config.toml
n_layer = 12
d_model = 384
n_head = 4
n_kv_head = 4
head_dim = 128
d_mlp = 1536
vocab_size = 2048
activation = "tanh_gelu"
norm = "layernorm"
norm_place = "pre"
norm_eps = 1e-06
positions = "learned"
qk_norm = false
attn_scale = 0.0884
bias = "all"
tie_embeddings = true
parallel_block = true
init = "normal"
init_std_qkv = 0.0242
init_std_o = 0.00495
init_std_up = 0.0242
init_std_down = 0.00495
optimizer = "adam_variant"
lr = 0.0014
beta1 = 0.9
weight_decay = 0.14
lr_head = 0.0053
grad_clip = 1.0
warmup_steps = 316
schedule = "wsd"
decay_fraction = 1.0
decay_shape = "linear"
final_lr_fraction = 0.0
batch_tokens = 131072
seq_len = 1024
doc_mask = true
train_tokens = 458700000
steps = 3500
dataset = "wikipedia_en"
MLP neurons of a small language model. Each row is named by its layer, matrix (up: input weights) and neuron, and shows model dimensions 160-287. Each number is 500 + 50 x the weight over its row's rms, rounded and kept within 0 to 999. Numbers have three digits each.
After each neuron's rows, "fires on" lists the tokens most often at its 100 highest values on Wikipedia text that the model never trained on.

L2.up684:653614526483541570522436528521512474476548575561483519513466575540477535406599523476500508515445435459574425513528488434479569512494489444528501518447465579525458474543527542507478532561512563519555575456520501525593511607451554370493533530532507395462410533555565520498474436522444554569466475484505510586527424469534548412596466470571388416496533445401428526582381474495530517450465
fires on: " sp", " f", " has", " w", " inter", " number"

L5.up1431:573483525463528524454590515427493510404466518588545407554483424485454469445484468485480532497469472477549544516467547565440517513499511525599465558592522596456526478460575477470547542480482474385583528598486495517631531504448452564504605527557424454515537499519503554526595530440403477504560478564555485447551487516398468424414470572472546508453542546487417500502479595490539488399648
fires on: "a", " An", "-", " an", "u"

L5.up1335:534550607491442495441508481439481432398471460470551515516485542507527526422523435591535457507539488524501518514487497496441536442482549514513516465554617530588473543503544564487488560380474498461380472541519467471625524592492442479583571528497454597608515520611510595545450510468406519539585544476484542576481546552480588502443515459456594526420567500496415481542430561475512525395521
fires on: "ary", "ive", "ant", "ative", "ial"

L5.up55:536449493495502636437539546400561559476538500572422538474478550441577563555523586468434487460633461560408518406525466477529372525530459539579581480420549568489510488524482436545495493492458504551537491522445544469525579488496486532544389444472450571554468505476542495474458564566539502532564562587463523489460483417479510580565445471520520501445461531525439492411519576391503473542475
fires on: " |", "\n"

L7.up1225:483534515467452393422584532500513470532472400524437487411422547512542515566516503483483509463533444536516495436535445472450480509505512521491473584594511566543496603614432461508522500538462555485463508495514514543464525417514432466520484442505450543562550342534524453555495510525486479547559459509566536575446506580433471389425458480559497509466509537523452453473487535569519523498487
fires on: "s", "er", "le", "u", "ed", "al"

L4.up482:474563506535384473486464488442467485509461433492439558481487506545433515468464453501459569439542422480493429547466411529443383504421529403527455493549530525523431503543462459482506434554493511483466508476497515577466503485495456536526501535530510529476483487505543475566520456546526560459592451528485421511497472544519544530479463543497545453495518522476489451492533487495483573532564
fires on: "s", "or", "ur", "al", "ing"

L5.up531:474461516527438488417430530446556531442534477529503461554434514546482506421498527511540524460477438484477486514493568484500534487450517509439527403545448550562451534489506515594509454425490445502507510568500453530599498576514385608538509491486412584505460505569570537526456510488382504437613534483470484498514522520445544512462488475483537528516471560488507464460559488516578587450507
fires on: " a", " its", "ial", "ative", " been", "able"

L7.up969:554445393461506502598556473566576442490478505540504459477524580412521483418461589468454558496500567509535486454483489495487534421454472422494523473505498545591538593578627570455500492606568411453501524480516498478480525522562525562467438381552487496502505457533468531458526528454440547504498472586482464523527427422547532478489492547421517546554462549466509476460484534450532479427480
fires on: "s", "l", "ack", "it", "us", "n"

L5.up1460:512492573573504562396482454427469518501497486576508513496525427508590458478491445539455516533581479556431537521388533576501409468518549494512453528535571527485452567565561505520539372490417441525535456493537565474621515475448486521562478440512500464510425537505471559508469525486571535468446502566563460553459548464440538537530507542522524504459427510550476490427393524516446507562552
fires on: " |", " ", " 1"

L7.up1388:521546533433505497473545506440519547459453597445556449509483607426548561529497521526512467487548461394549406471537538562460525470450491506543588525491564470467465491440557504493566527474396459501594501586504486482562551564568415591609591559530479517512531501495493545500460504404445526484531478533453518403480527524462542493434465485485474567521558591522458471489518481433541500386529
fires on: " a", " A", " U", " to"

L5.up392:504397482583503395456453569563456479458498471494464437527525568511489488447450530457529509462655533471525438449561367511560454442514420517477483518559615539495498514433424468566534550465518499526436578555515463571577478508532458552485492591532474553532505508542522538434545575463477503538570563560528610415497561507520480525436431534531490496486481508484586522516424445482480600505539
fires on: "N", "′", "″", "E"

L7.up1076:557491510416426544434537501529545545568554512522435515481497488464458464458442501442468538440460468472510508509517545524496496517505512401451561437539482568580474537580555550473530490480495465636547460485518434491534586528562505488511398418558470526501557544566431589571531556551444600587576440489503459574498435490484497445488446434460540540530492492503487503490486528484473486474547
fires on: "s", "ne", "n", "ing"

L5.up150:562485553486489536416475515481485449508501522472456489451473495506534628548529525528479528554491550590476462431468590528512514514526499563505481513570375475496483573607600496527536470530452452465549518465545554397505450476414526536554508433401456443522479551446477508456456521535573518542499463562577472542420511432421511450512510498528546520471519558474459519336445580499507504542499
fires on: "\n", " |"

L4.up1437:563568580453550494518491466437459429466437460515426567472542523488454598449526582558505490450515452512569484443507483503501637513474514570475513492545500530583486455448467603473527592549527464513500425496462438404487567414493462451543492481573403489582448467540634628420473562478502489564545561550456523589530567512462574566518496534444534530449504536528525485444480537410510487510512
fires on: " was", "ed", "d", "ly", " found", " to"

L4.up883:531464498630469481578472499492478457475485483501496419555500506545449510509518542420482409448448497492497468495459462515508635436459539512509471563544507532483387544471491435504513500488484468437478464509615532525589528508488400553457467556519506578471549485532660585536469570479393433563713484486462445594547495535487588503428487411460474602438534477490459550513503434519530475481465
fires on: " to", " from", " with", " into", "ity"

L5.up348:559558488489529537388533492467517582454536530583508452512492466486492517446509464491458425470479493484530481500524550639540452600500506464398548480671553511442423466502537456527482452483482472438533544588507424549566470575566469529498524492515442437524439503542498512550501519510563498500438559482537512502478532487452533498389477539504486606507561466452534515502503521461530568492590
fires on: " the", " The", " a", " an", "'", "-"

L2.up317:531463553541523527454568467480448565472422455452498512532550531508466463439516500564530519496405499486537573536415536530517512395496534470471432467508446528445531460469472488483486564413423374568454448548456530473516506518544515496522443398418524410506535531481462491581509482512541559536462496537395585519597443494531571529439427523534506597480545561459530479502464500471542512491543
fires on: "After", "hen", " when", " after", " before"

L5.up970:572456519463495479497515508542371467555456561556383533476485536581479474520525600419521512474537485552486491464440400463478561414485491407460497528554405473553519570506555442547497558563536437488527582550531419473572482601509595527617486537448419480563481542536515490521475515421425459473483473602533470431469501388504476529556454483532566641456575567498470481547511472426517520552502
fires on: "duc", " creat", " join", " De", " assist", " defeat"

L7.up1415:507552395570507508512470504508472528480437561412492574491497489440604500471484463367471610553488499464528475482548587582484490519558511448464545517552528498447523536630439564510509499499526471546529464494499493461556549496457519451476456408500493581523493485517580498421514520512504657494457430558460516480507445527481518390536487539465491512470448514521425482489509445492556534455521
fires on: "ic", "il", "s", "u", "lu", "lic"

L2.up118:523477544524478523482472481442510455528394463516498483444542532555539517394571541378457496484582401456467421491505564573542434534550451590538455500501516526534581477462463530576458428456447506519493519584460419508527487457560548441565470475392418567565402517527546414545547508521529491463468536448506516469540481497499492473609555522423471488506546481463504468499497533492498529466508
fires on: " comp", " con", " most", " part", " Comp"

L4.up483:530573566553503469535502523459512458435478431468552436528522508483449493503480484520494512511430520548550475461500510613394467495514567464389538536533590511416517424597604456478494484475438398441513551552552526534578455488510458494562558514429484471561511551530469535553514465488441534569458550542483475438516412508468514531431427453517435601520544552464470450466496527455486607404524
fires on: " a", "a", " A", "na"

L4.up167:521448496493469502469432494487493415557528519516490502478473523599485508475503490419511467497496497576454539504364506462516537459474573459491483630580516504563492546451522532504509488392431508494499518393566462452517520519537401417565451534506389588533538527589596512477507596469449574506631502594484566625483538420480522416424442469492516473449499513482528507533465550525521471468486
fires on: " into", " from", " to", " Democratic", " until"

L2.up920:458483528484452449443495516532457526492566528522471486575493545508496454446604590433418493475544592524427441474442496526552557547455546491514553513513502560494481552593522429539448505516369429507438544482371512474411524417474528501529500322484541610441448561497486506542563479484594502597501495543450439522515407462521488482438543538530499569522533539503483517493525390543477575437608
fires on: "day", "ay", "port", "way", " It", "ly"

L5.up265:535485493517569499525431478549503496528430505542450563474432494480500492468511576447464379498541461527456429470449426460461478499515458520504452551486463471593544643482417405565487483450459564540614534507485488515493438538587528463494490474467445526667384565519511420449505577456502404497467564462575574466520542442528573482567471521444433436522501464471509533613521453469475554551490
fires on: " is", " comp", " join", " became", " was", " Comp"

L5.up713:492502581496513534508554465456473436447498556480488483482528543504521579534571517507501464483501460507624521503461511479578463580394572538528452493437482671443440438545514515535544496462454516536472475541529401428406570389518485597458503490574534538599487344556505573456461540483468544480570546427454544510588599498439573491479501524452576482483472587528467490446472511484514501566534
fires on: "ly", " of", "red", "ed"

L2.up842:531509534479494552525441522467496478396426455510529510537477524560528534527519485491508535555499525418468440443517541519520596465461495508547548545533540516495426427617470481491492553456481500510436593419460548487553538541493501476567415443494541518468608558552485579545489426491467621457460527478499540458475447535541604455397397470569546522468461548447387540462440568444476535459581
fires on: "ie", "cle", " 16", "ice", " no"

L2.up838:549465517355545477450477549512553411470416526585435529491548485498530516529568540530440571460499442476522446475560568531516569457464492524499506542487555563450496424547522355494474500554481499539566575556506485469520548522536551434551500496543486496472436546476553553519439477554450527575501535529486526495559554532549624426444471475471455527466577530431447472526437476454539458445533
fires on: "et", " has", " have", " between", " Th", " inter"

L2.up77:534471452471598441501413455513472536480534500462496478552479464464495521451455494562547533480378483499521476507497552506478523535454544524532507487456504559466482480483529511510490620477459516549531540460537537462449513497496448517449383439510524528528457510521559582508547439462546608362465432458559514484430475544388574460584513531573390539440546469504350480592467433500495503427536
fires on: "il", " sp", " ma", " down", "ic", "mp"

L5.up1314:599429492502563646419544490462538533501508499625428533534481471510500536525478512524474535547529596578431506459466511564515424554522475533531505505446521498499487536460597448574499420469439482532581575557467505426548512474556474531522456395447494525570503549446474496490400540565559501483479493582534442604449438460452564576455479466528495448470451530486493522422482526460511599443476
fires on: " |", " "

L4.up279:546456524421535551350546549500492515464547578584516468540478574468501538495504524540489500483551411494425521487547428473448475571473537577443541503477520578547454500510594545579484467503363454595488592569533476482576563484405457567457460443483497440617506491436488567474471440584501504516443569503471496523468473464558567563581483575502482497474460500439418553422457547535471570512523
fires on: " |", "8", "4", "7", "6"

L2.up1119:655492566506515478507482461536453510544494556603522477481521464533435491461543567461568512452507509441522533482633464405460638477547440461438489509477440491449517508504514518574498481536548464482528542487496447494533510609487470561573476506503490471541475601533531488423407552478455562480445534442474548501468460543520508483543444481541434567392551514457487618600533421457555451564439
fires on: " join", " enter", " form", " defeat", " represent", " place"

L4.up1510:586531585440531543489463547481556471387565453532515454543513531463588501532540472403477455440509469575549475450497516445467570470478536569547575622512527537455478582560535525535512566503453451487475459498527517534480564506494491615494459494458521526456556563469572572451590550442500477539541485475506509467523549584539615463527513417549494505446507526475434499404504462489457506456672
fires on: " ", "/", "s", "'", " |", "-"

L7.up698:585507483485521518479422556452519516470444497542469457496541604553559501418558653490523448495554474500562465533457581511491534531483475427462527610498510502423486577588496462458553589474471477546500482594533504470559469507564471595564484487453505529453569603533492503482485544476476477517495483571477598374487597550441551490525436478448507512467498590482514555459474404486523470441640
fires on: " the", " a", " an", " ", "-"

L5.up830:523491527388590620497515487456596521480476542571514517519489541578607404496516536409525582495470518409423494489525543526583488506449541454525565516623473509499464491565601461419495507457420498505539559517504501422406479461499514500484432444586506449500515538509518485492532511477438455519555430365484499501500499534482593435435455477426455523520530550489542603507506527492433491426525
fires on: "us", " dis", " La", " la"

L4.up86:516604433565494588446484444510430499482485398547484502522491497524503487487507493532523530510535436531555447475442413579444520416568477495492499471452531550615497515565423545437504489510468439418497549532519498623536516539517502590457493498541472503537561437464521571517444487501566593503484432407488509558506470450492549482572456488474503464455490467453414509456470487461473577511600
fires on: "s", "st", "ly", "ten", "ing"

L5.up751:589463547495498593571451548405465411520478481511515613484420543540533552530509583481481503472498484463485542484469533584440573461466546528571561513484476605540545557549470507508541458558482459461494601449556522450473541491470491519535447538503543548547503472437570588499505485462505507514640426498472505594416527516519526482564471529448491452462530522447427564442500580435507517536550
fires on: " of", " place", " project", " at", "ni"

L2.up251:515437461566512415517433464540453522482454501521451455507450551554453505440483569446514468476507460414500484553451520464506520479467429415488523462570493453442534447482478483435547462577456458426471448528527510573467448507555441490567546574415488528539437502558521553509512501507491553488501414521426567511577498503517598505504480491414581542440554460458433464458537473582646531567554
fires on: "la", "T", "ill", " place", "ity", "S"

L5.up24:537466462455596487406509542470463448445445463459465549400489580555485486511535530455415508429539396523586482446508422528569461434478479577565556577504566615528502484518480438501536556518439483459468543524494460402554514519523465499503465520528478526511485481573529546498499526417395566611555580544479634505515468494554538426524503491465444543499509523481456509457426480461502538426566
fires on: ":", ",", "\n", "′", "″"